Weights of a small transformer language model: MLP 1152 tanh GELU, 17.2M parameters.
MLP neurons of a small language model. Each row is named by its layer, matrix (up: input weights; down: output weights) and neuron, and shows model dimensions 32-223. Each number is 500 + 50 x the weight over its row's rms, rounded and kept within 0 to 999. Numbers have three digits each.
After each neuron's rows, "fires after" lists the tokens most often just before its 100 highest values on Wikipedia text that the model never trained on.

L4.up16:492482568526431517464571545511517471495483537529457511528441455497422436488538523573426520545420470518409516451583458509475631564484455506491483494510489533511479393582528551521541497593515565527485457582354537601461434516498521520572542546495540450495561506618491498392489364612475488526414450467461467560451496471513521547414494451519477439502492514477491404427529568490512533492467507565582434547526426568502431515446427420486538593500511511607489427473514556479478495469545467396562422482508437457440488517488515425524493462399498505580509536491417439476557451480494515490
L4.down16:550585490551470511532431448395478443545493526505531413466587518483605518573496510438466507543492377585589534473473472503576474475541498522479585610431492540456452522430507463568491500532543550484502577555550517463459427600490480419494448432486413442543562533480500515605594520476468369534493509461534519572470564526425584534469504603492575552467582475415575475429412451481538442491526502562456501524452592556506419495502529579428516439572538501492508532563564486466475495547462547582487570540486538488477545487557513553482466528537577438518488429582444505487483559566504506386
fires after: " in", " as", " was", "s", " were", " is"

L4.up851:543475498458570499594386412431536461581595443474552603489506404454466528497558507542595460490532481481551393502492413526552500558576551565485485379494516538504600545416364487545524462544493473480391527495450541518533549492549486514555455487424554470577508448538488473516450575579517491543499491463497442501472546528528458534458572520468515550493467516527497503451397555460498528478487526491458472470435461540519554468535462509431532567488441510496456490479512411476436514487531439390436515543486532495530529527532423509453444559495439611547449492540533539453541490561408534504
L4.down851:406469500538438570461506578572455436482465502472530408457468521551472465557486488436477552521567513532426556542458526544381586409447520489473457627515510451428471608555619516495422505478562537541561396527486465487490399532473555496450542594501382529433442551489541523487581497474487513432501585473521521540568469429503524465502429473476440471558449515545494537562617482522471449511531481473592523554474471487505422540489518468587470456480571489544541501511463592476549459552466561514491533508479521494521516536563558439575562442537522411486513524419552409592511455469511421478
fires after: " ", " (", "2"

L2.up202:450454535547409618437507516507545514488517444514560531386554529487362510516596511483523537467503485460534532481557477494531522518512480485486478493502527517509421592500510456468518476488442569461547524495472466563489455564509450434580507401520607545516412632596559528471492536572461457561550604536511502526598535495487475571565493429598518452486498522414505592574471477598535443491455577509488500428476524505500495475481431473552511497558504572509557504507394499506558640511537390557495604522511499525459477480486607498532468499564496497521367477544521418560588445536454372490
L2.down202:494545418518517384525482500459493454425522439490415482568441446562565428555471607550528449513480535552512544537530499506490445490463474520513522490496517485494562470508399481513513502480538487448455500481505507446473510416401530511486559544445445484499624387533436514449499492388689486437458476467500504564433505472505527493495554511404475581510449527599430488484555516435476499504515427436521458614502467435621536498484537468472498498479543389505478446519607579413451389456537503504516469537557543536438491441449422538475516565489584550520591548486539495388452544488570628536
fires after: " ", ".", "5"

L2.up652:352470545564483542595499493437519368466524544587456510607473521453578405456476527561517502484484581514493512480522512523551587432484529488460499497534416514466466498494554443464407533468545577435520434509383587489515382432566586491521564576458503530454405476457538554466392527502461541443517510521426523482489502498506459549548534555456443535560447510534534468486523498525498513469572482530509507462576467603452551501520491498562484439549415417493548508443359508497583474530473463478528531459530467541491510512479494571424529425460476430470517531506444524494636562489478517414
L2.down652:563469578435569519490499455545461574510476457374524477482475575529417607571577459419509533463471489435477475542426481533457394547533475506593446453530571489563540510560482475609594417512523453558484532490606442478421592571430399514459395433523559466590538443588471512590652508487573440500559486498586550464421574498533489471504428521535517549474518596494513495518484521468515465486439409473544468534466517420586444506462506498497536538400622571451452475539553484542442508454484585515532485526548557401543462605531475470498434512471527511542518444476560521467411449556548519626
fires after: " ", "-", " John"

L4.up13:422527544539461454542489494484523494510475538515516490435546449467431520508563428451464610485412464467486517467474491493491543516480586426409421542475486518418446480492534484490471527527546483396445518510511459556475537582442500551520490480443560501409558561537532565548488530555496460526453482528527498623545426546522549509588576468458453488534492534427488498558474482521509468527478492500510556435546561529470449394508550541583493464504472501462554542461461468439501468513428455489529496469551522556528554386664472416510546535487579483549515387445421508496532504570473558475
L4.down13:413463375473550503540549560539438528436482568547529525503483550531507446461508518535459407497515567504496494471560512506509563455471480498532552484551509531512403466457566527490447471471431590506469477468553471487452430466566492411467476509493514471586550529422534485424455495449495465520533479473475524555463557444495453563433507466507543513436513517491515473388506556455512506540441511579499392491517447480479494600496498474444462547473580477559480458581477503518555458516551524497481394478488448401464474550463558529521542420425526487555539527391539512471492447458425507462
fires after: "2", " /", " in", " |", " at"

L4.up590:465402500514475497536477493487453500513534418514526547447518584521469487476499459559492446547442502498513565480542474582519534427524449558555511482471509434556510552480406473497433478440525542642513387528470417461543604484481473547460428546452449409455415395456495492448526520600522519395532505494456487487525591525399460517560519588537558552558504512575461463478529482578476505445539533413582478459469521457486436546509478469353426543541465526390616435480551482465515512480522561546471482463435497442494411534445492483502492506557445485558530568498621503586480533453494358474
L4.down590:441488478468443469479505593484466536469484519536487411399438471438514493506457580450447539460475491557474518494486467478470438538562507464550458536512474599551485483537612463399581581565469474478395504484555523461492459531614534490535516504510570607512562510533436416513454457523465463640486488533466471457443475485558511433473404439433520489438543424478514507474500483454552518497536390505519462544523490566491467426586518546503574496451514514535550573508532514512431479524454480551537437587534511496547509533490440437531467460433504503431513390515450417428528459499499594475
fires after: " $", "0", "2", "6", "7", "."

L4.up192:477487507462496499473493519463499517488490556499652582533460516562532462467393499482493412488503542535528575617476525487584552545588449520510468446575545519423449530463483457500427514525401400587436504482456614511511485502604482431556529516488566483492515484515474546491530409548514498507482504458448544507521492510581525511459548539419550458535432476432604592506434584500455434570461459503516471574631467474532535452429473492585529530534502536548518416390475478568515498602567547557599499444476489536502520441530578512530449444500502520505433465498476463458530396503520525486
L4.down192:480482483485451535546481498493560505430432512535513514569401548415532539438492557502523572491589491558571510426548500459475546457514496426455510528547522523510565553417527505517499482463450639463584579590469494534477553487570508475588583443551565517546515527589621536479463592466481497447506477528427545492512549414504566464505506470558542449518550634438416516554546493514460599474433477564449492540440558437424525471480408501490562494488575440545424544523446451530511492425616514523479501494535536502535528387447569475534436575436521463477443518431527546523455524575441488459
fires after: " was", " were", " been", " be"

L6.up298:518551599543568501540526595486489481497489504507517449469506460410484480451553397510485507448481556523490423498450472543605521519487452473513539488565474515503509432469502457589506457475570484508461522482411451564466473509468506471458541549493460500439558456411439520433493508440452450482525472478579432539550528536564534491547574436510451576526517569487469493441504476521429537562441523460545598528543461505385585603488418460513442458578526490464488431565472433518507589330543420398424520504435548541473406479488536549467597536471517480391469467567472503397473508498542506498
L6.down298:471475468509497543515626569460450537505468442474530451546509490616512505476438567507534471486378518477437412507548431388495426522462443560515493529545526529513531506491565499459573500445482404431492487418549575611494479566524453465581543498614536541432568510452484503498499475453481582535548492437527541405490545460596465451573582521446529562502492414508438498498508456444469538485498457455534493518392462419403478445579524474522446405483439523491515499564444517513560432490514511513479472489484441545519489468467565513382478518394459464491508596476423445488431473526567536508
fires after: "\n", " Pos", " Pts", "s"

L4.up543:529472482457470484457476487504475553507575582563383473526614457538515514531556627441488423492480547604548405488497440536483541555542599468476492578493397535438583587452477400466522512475420480423578380579469520551500498538493534556543478491506607409421543463477546509446495487472596523539410474392510518521483482419570476476441530466601384466543461539470564541509518433490505479526459491458467540520433434496488531479509507516504524613477498475512511522536559564509465449417492518452486491507513499481544471477433529510495526466512473473590420535455590591520597491458486510388
L4.down543:492578469483505470537451499547573394486458543530547464565389543491534574502444452592572479537471506504586528526571510524510419464438421420476500509444540457505386436535506571503498549554520511590477576424562522499460471516528467485437602510453488564558377514490490503476541511519487493450544554526544493474567468566491488463566511513450559483520454476512366425481514504521467516518522502586499427452562514479514495490497546475518512464559461437537478481441429547473523517601640447479460464444479475509475535492529555515383408490457626535474679512541438493506502486530530528612
fires after: "\n", " on", " in", " during", " of", " within"

L6.up1021:531470476516534362554386485569474478488461416496418538634433521586487547500513510514576554439516564479525545471514479573509512554507491538448425525507475522543518484434442467548555555458489487452562437513564525505559499487439439554493470526509458495437527536522558474543477431372602568533397478479533486547456481541529447539539575522513484476475510454551444410514522588508433446447574487437467518567476357454518436466505490437559375467527419517423450464556548459459457535452455504540480446517584543509503446395488482573454473529519537473512494548514523534506481553515511480485
L6.down1021:522388406542507498472533469543553532404538557525493413461526471453468533396460572507446502519480509467474487491559461531479478470530396555482564448547548545544443521460482422404590407428475540574515525474485557447469476459472613493563439482460534514489583442481488450467644546472485540482469497447461577498479514521521558438500487519404493574502483512460447444535587532479460502497460554584475552505524509514417498541439577556501630508436490472421488500421478491529516515591528466427420546541546568510442471540456559479494488498553509551444625494470532490569551522507607412462
fires after: ".", "\n", " |"

L4.up277:545537473507447471589481501536481574490509470456513470525538496458520559542503447459344431474540554427531453517381477468535525510494430501436479548477429498433444532497509423454567522488561575460506470478577445522541515474504612571432572524455486562472517558491339493490402523379504543448580479410540481500502433416545525450603510502492551515533492531438521456401520448494526612483553517523435536533437528521494486463540504552497531507463544502539467504516478512426581621485518571552498537517487431512499376553424472546560523492479534468453497445522604412471490529529538538501
L4.down277:539470445527564477456417464477577477472424546606463491428404475489553418497474598548514504537536430537452481490562539539485507565475548541489552488492430450518476355488572491571540502473565509480459537465599344571434486425523465520482502534568462452599501578534505475440521492446536513464548426463539432516473430502479619497492461508580477525474465359530558447537555463546477463538553547595485498561558566557531486446465536447530529563568444506486501521508500496545522477500459495510486478498518491441563521415544567499526555550429432488575463566462402492496461369454556478382
fires after: "\n", "===", "==", " (", " by"

L4.up879:446472464566484538494460594530536506535554442502466542577493540443534499482467531568466475502592483535490530535477552544538544439479469534509593517513522470526494546562489546554481529484505533529444353531470559505536454431485495574441504396433587504559501462417511592535486525585535434477544499500507545499514488494536502495408595510459587506555488514487404524471548465503460484608368474468448358508427512485433486566398530485479496450525480503523602500445464494557584579511584524487534493498537503594450607510545440491492412438542537509490518577461515480531582406482492505483
L4.down879:451583514461504522532534382575440465487397502468506430417501546535431542503541520513480461433414446417519503461566504443490439574492552504514497538531486572442547511487530533514514536462570466452558500496502408529460522602525538513530494483470407506550525560556488465484424547433485467474451448523464510495492479477505493439610377461510492506457513494499565554487405576551531474466536534497523582534531499529539563477570478538532477575487539509451378557512609483470393445484486430478475466530475489427483537547433644537436465470407521468521477429533447511550435563497521529503
fires after: ",", " and", " because", " It", " which", " This"

L6.up925:535447511516511502554541459554560588541520436521536459532435462521538457443529474463469513557517471552501574559460497567449483529462491546483435455466568432533408587505466454504493511558434503500423500466580491527513547572565500526468411526506434524448520604572461458480565404543515413490474454470461500534467467459572556494461516477464399482484545478522478497450495421406484547472516550554550501541581516383554534555477480535553473565537439470456496534544453565501451465542562544535516476535507407527401558507526436401681586514483575513494483570523490564548387518523526466526
L6.down925:488533537522510449473432418596494467592453567444486551428479582528439487520498477497501358526505506486503508457530442461560452467471461546478540456550476537455550453481574490543526528444528517540490507503457509541509461534541482570386590473504518510523485456531563614514492549463465534513499546554491535541438527484455478585529499478489522525553549538481430534592535602617579540534469580510475453516444567692481501483484528472465523478532478506488473493461580462474562486457522460564479473478468450550469432382536468592369452488484378465388512472556518481453492444493548539472
fires after: "|", "\n", " ", " is", "s"

L4.up628:449480383450485558605516588473569512451545512624466526505570533504538503544487516508485458450503502530465499542419494578480624522469400448506535573505466492501493462498547621509480504457410448526531355485429551521454421482536502475463585485464532513406511507525530503480567446484461457453565461542515440560596549520452463574546470571521406494417503508549429422455496422528458493588505557444577553496440507433435498600437493458481489601525457527444558522487509584537405558489527438456529561586458537535428552486422533557432565514448562494428453460494494416449525516487556532526
L4.down628:507438482574559447394437511486582437500383553472502517453444468430430498495540532544475482507539487456504513435562487536507471486482606576553479493565552449558551604437530458517492431546617554510528427462516433446418579506492546555525548483471505454470515539495516415528512567484396440514441485464589555461526427521490603532389523441442500484524575539434485493480547599500543466421536496592500473511544522541476469486425512480518488329499530543541490491473506524524489486476542550519463440551486488478547432523633462562583510544471486389610492588498547535572513511513434563481
fires after: "\n"

L6.up930:539421460445449497455494434499542513421489498475506524519534519528430402421568444453498491500429388487580523493532530592523567470481414489500494536478516524538454507481493456518527572515465557496473477558489499443426450509481516491472398445567585499490527534495477375539517485534581599557464513493372573541453469537535597536530559624381471499526554553454563642522447507570536496532476538557493469453447530453442552485595507522483480480476491556492578559576492498515513528536495580483492536526535480568492459470524491440506560420492483524465436437525618492446489529564472516526
L6.down930:443495493535594426480567561478423535609517512617521482502453439493549496570508524521452487548517574479474527483467503524605480529487530435524495440482565464405504500461460613475547499550471450469461484438567408554513530577533481537531571492474481484449556425501529547447593564472424502492610526456656510501558458484493489482489511482469584548495469495555532480452538603475408469439497534426520460634548431578584470530509455460555540537484530439498441477380545513538502461476511444586515424477427436446516491462518400561548449505512500502530461588533473519513403506468504428443
fires after: "1", " For", "S", "0", " Democratic", "2"

L4.up602:454552539438475494535529574536363462501538378552396587526472552405518347461575405539524550456555499444542527529527444410568517510497515520476497511457608504392494504509551594521546463477498527551468505479458426614485435489567565528430515430500625465523443530504577510518438387587491505510564491418537496506507446505468472487521528495472507473622480443511490594536510450463530499486538446491526444514545475473506473444426495506536508491499559467502467423546441544477440510481474526575576495435431492480526430622559519453584433509522535462494558501548504437604515476546502484486
L4.down602:473570528498550469537459495518574531523590587487554413503516470563469504490481587517552420454586532442442513557498531538473464452559452467542528500530470465493471520641538490570573522537484420513503550478486481371533548460475501516569473543528467578533477502487477520544482503453550473427532526504530489522497458555604448480419507482424467627398559498568493482480458556450471476522502543480442565405468486643574493515587486414529491537496573478428505528446458478464556542536424410460443498518556553525346398483426434502480541564490513510538487499395455541419467519459505483500
fires after: "0", "9", " |", " Her", " It"

L4.up613:428437454459615450515446552479541459455537532537431537570483436526515521464443455468437506467475525519504454484497454488589481523456463468453535453385467495541524548458389505588581576598523577553471551416483537481446422503505462451460483504482571442572452416504595550509470425431583519519535600524428423484438436527467524569559470412534567525472461475385484533494600489476496454387536463491467427510472498536525525450569542535475467457486423544554455498451425415536449511481523442588465488479461500456435480527607455502509503551457419531519419524597592579545496461467450482517
L4.down613:452509539485404576447529514526543576486489460475528484479549570510557511574541526511515450552611478529482574510471541477484494552538462481564422552537555501467539444581588437456528456379532565336531429527461422487557439564511556529533490467640496495412535650479385508580486546502529499517432478462589534586514471499562546497473515501470407463510478488596548474502419379531479470573553539494532554502522577448507532585453425478512439496492578448492472452565524522525477445502474514463525521488485430482508506555381471510522524491553520535445627479458442456489520582522549507516
fires after: " ", " ("

L4.up17:536451501419433506526544413471525580469438489511583498526387536447412391623524521631574465553464427584461462510516512490444484547492560575556434509468547558517579509391511538512471532419578474451501486517499410536463426540492478425476488465529508500485453450549430557525541451568557525592474554572493531496492612482508616476511545585453529524470453516508618467524564473487479569408532590426518603508517425472492592487535448598475496497523518468474410439517474487512568395487543485469515512463535470568530499399513508490517515537528522428429462427493558468530497480482448462488
L4.down17:478405545541496414529574652554473390541558433457484546479534531403533486456497494450509510506575582464537460526443427550486485374440567516519572509540512579508445481454475473493533519484496560475490492519543506503445524474550481546442527483485490485399548515470519464488579449460462600496469480347448424451465551571507412573530408528486496513483544543413550554452513467573547500414444491498479530508469519469434482428398446572497505504493464455462510440540464499423547463523512397412464496571518588447511491587565447534480467484449510478519427457472481501539445533466557565516
fires after: " ", " |", "d", "f", " Ken"

L4.up187:533515506513495514523507583549443503480492445500555544476590453492480514496469480560465460542470455569652534500517485449497514509462490494525516538531478464496433452384458625506473492459480474461493437514459492553546541532469539436399556497579435497509470467477478473555477439600550419435471524482534540423604396537536450441534489461427462510528488477567506458500611370454398543500453502450473473582573517538459495458496543547442525454530447500568535509485481420491521536563466422456475518572395496535526508456452591507530529447527528480455521548589516508562568633480570434471
L4.down187:526516504615440543563575445414537443523471536602463556459464508439533551502604497500452525499473488473474514561455515451486485500493428472536481460569454530537545505524537474504491475494538475534446522468600460501502525418571496539582437545480518486582531531570476456454495425482472575502516482536496535454495560529463520547481455609467559396482498489457464534513459599635515429434576535485531517275528457493476468475449495470533507487545469486478456534503634456465559572397513450397475513457507507418462521449475460540470534550383489493487532530528475537456501507454524472559
fires after: ".", "|"

L4.up832:516471530509484494472500585526470479472463559446541445479548433483508482435515432473404525586524532501605432436511487591482537505485477537503530508482522454465497470524472453534480494463514445491419453497524496504455426476556468533550527558509482496584505492537493423445443427451485464508474434429481482497482574526524523542481409485418544498563430600637501478498558437540397537470609472494521486591497488426520506519452565404545440532511454516477485538473492452586569483469516544523541603571548452436537584414530557504484517453485416451464436442438511565564553542483561481458
L4.down832:505503512513582529590503432462668567460520522564482535541491507530450484408518494532560558426537501580528577486504530480554450488485532392492501524573482579430505522539476442567535512490537435492518533517467540504594529532563497441482503436438422415529456528477543600488518554498504554477580578448516478515510363426490429514595474511453515508525472499396511416495363546463404456435508533580440544495491563443432548432465414520453497426574507545580397465479510510508509512530464506516473594452528513568347438499441495457528486461548559496550510532573416478518362489554586530527
fires after: "0", "==", " of", "Personal", "Early", "Senior"

L4.up191:445508619432530454532450560435480509541473549375442425580497572599575480488502453497550504491472493446444410552565397524561471489471435390518517523550555561478456435586449532504449416561508513462398510576468455552534535471440489518423503456416508547516478463498478474493417483589517539550546501562412449530431458546520506528441466540453568392408476480480497430515489504519453527537518467517489517498455454582553491594566551459463521465552509465412513530476484504573553550499496576541438497451583469580444552556561522451481562503559506575483482535474492580478557447432540502552
L4.down191:588530411442484563421625496494471518509510480583524522451576449403495486489501528504506465493447473526470609457478523445481516543600560552477464583538529491468428461496418511439468409483413458467566521444523465424449417512491661473544510548607505403495602530482500556519560547513525560436516472489544507539474497421502503525563526557571456526535498479562496567515549487545404502532518498480512483476458526498435544447428561461558536550471465434589479463492534523461509451559479449503436485435474526424601445492524461455523477476458535497466503535530474519488412463465431529430
fires after: " =", "\n", " a"

L2.up912:523483434402460541489583527538632491530541531485467545448505509528459481520523488531521397459521556416507485582464470485528506512570554518469417408507454441526486502488465506477444524542485544472478454457449461505414514486443433401476524578494405510554419450467500453501469541533486526535597510643382545421459553481456425484474433511531614511569502574540520434504478571503479525327506536501451440574524426417549475508486539608371459416556535455551549440572533563500499474417562542490443494452411591475480384571513486562479448463537521460481525556627512444418492569445511491472
L2.down912:526453483495548391474364509480418615482483420507495455574452499471522457437439504487497532526455389486475546410441473514482503442462407538498593525477490551556531507452488503470520490464472483557516559479573547444576464560581564576582538418507574492416523529443537557484580467454475475426480421421582474461476501512475546443451501485552432522448559460519511508469568500468472509596554442565514481375519520494424538546504443480558604514449519513381476533417526448407498549623514535493533494521460469444507524479540544436454531537493516573488520490469443496551470462544508515547
fires after: ":", ".", " the", " "

L8.up399:525514505432514522611476547505554464469494379534383475438487483508419470464476513395592426563496509430506484488564537547484513481591521433450512426451512479528556520478557492579511502526494503445523580442556528493514546570530559569481438644478493530361446464520522445479573485502496547599460514453446560565598443470561524603478480526525527448454517500499558428541494595562618498564524465556408500556471491457484388550525507514534477474393495490486504439484482489526490528468413463511440445467514423590430553478561484438503569500440396586423515539552479357449473486389483467536
L8.down399:540544547448481461511432584432529532464455447551476531436444535443520502497506600554513561465513580521577435499469536523550503478432531530473492554422429492442548603410495517488428509453492504476487448570472489456429521538484540495504510612559479473474496527460510604536509607578412570416616493478462426513449549432518518577454494595538572560505514529518559452419560485470548473436399387507475507499494517511567519518471379521464450524516537579516449446434530453491370456512505534524436528518533464496477513559515605502525513485549648472507533470536427596477516553551443541539
fires after: " |", " are", "N"

L4.up1012:471457465457546569507419519545410515518495429509501544473525549465572520561509580528535446447477386487516476534552504497525469503547540420429478508531453568431493570491486461469501507493540473526444490421500476521483469488432528518537501522490499442525493569499477459528466364524511530581464596458496521553539566523511462554420577481493452504483468423471497561485516603569487442522572582522431553443458575532508513416402441429515512562512521541513502477560547475505475468528500487519540401510627472510387548476571502393534550457531554507503423521531596539614406563448579557534
L4.down1012:544483490569423482503529560533519526526493533515503538562430486487396500489447406530468517610571556547502549476499548553508486491538498537438580512464489522502477394584484481422432481541512538500558576476474453469510589518549415535476472553548528508560527359450518496430390544509449493404538470545524473450506455553488539494541465487547513491488496595509540463467466444545454542539522498504615438534490501431473494537608573468413462521468492469470537483462412514470550439535644554483491583462327559489582552487518450562508499548454492438532546478511421494432523456583528544466
fires after: "\n", " Ol"

L4.up496:441439584415505562541558424442533523458576459510525421549409560513531424515490452425513501431565521514538493563510519576513523468556518443467472507444560519539409544519502570521548483479605443432484461433484552508536507481500479466511518514575375482502403485477539518515495431456517463488479575519452413560392466479558511510539604457538447522457497511424515451451480471511476495492382473485527627626525517406518492596503505510452535473430539507433481504506422513518553459555473521557549472494597520555422428437527484534513590505504488571521445463471488535511498556492390515559
L4.down496:542559507537459463499522533570400503556508454462553553494530538500487478510471525549394439595429427494473591451487470571475452461449569547481516506421575473452604491488525520367498474504470540413545440476500434561497575525494620460535458521535561525509550568479501506540480503566523529475571506494498488459550472496543419540451457434531526495497482596656505577505465546524512584411519526518435431528467484517487580457486507594513529492426562518532539444451547478475467513413463474533446574549440449461494526439435484532495497532505472455492487440502518558519541405545476487475
fires after: " |", "ed", ";", "s"

L2.up1004:493502524550498582504501527426629510481382461509435509498421452479578535444523530449574527524537458454462475521490420450532559560455460501435485537445534419416509597445500510534611592535502472500509442492465489555521501488617522575526430489575428472510511446571490556422518645553567559566631531562504498500499591476501461424569471504485438547555559501523512519475441504434462426515480501556506490450435525528444465519505511455428448513532441460566502523461522555616504437514479460491486483530526613455453556489483473632479504514486574524463450512487496489499502439482394439409
L2.down1004:508530484534449457448573442512345511460475548490475474480597529473488520529516487532507462479459496514540537469460539564505442451544590510438482565563426572529519465576599444475400454488515472506447582496501545471491503472458504477437611505457588547471443464450387488586499352495446501441426544417520403465450456470511551562415503465458568442491470472448576555499519490558533515534486455532566520522497473504527508466482439535609475417441503570498520427554579393429495561495524494503601590444538443490500458502571528405522474466526518430542494470499516550536535525501596546526
fires after: ",", "2", "3"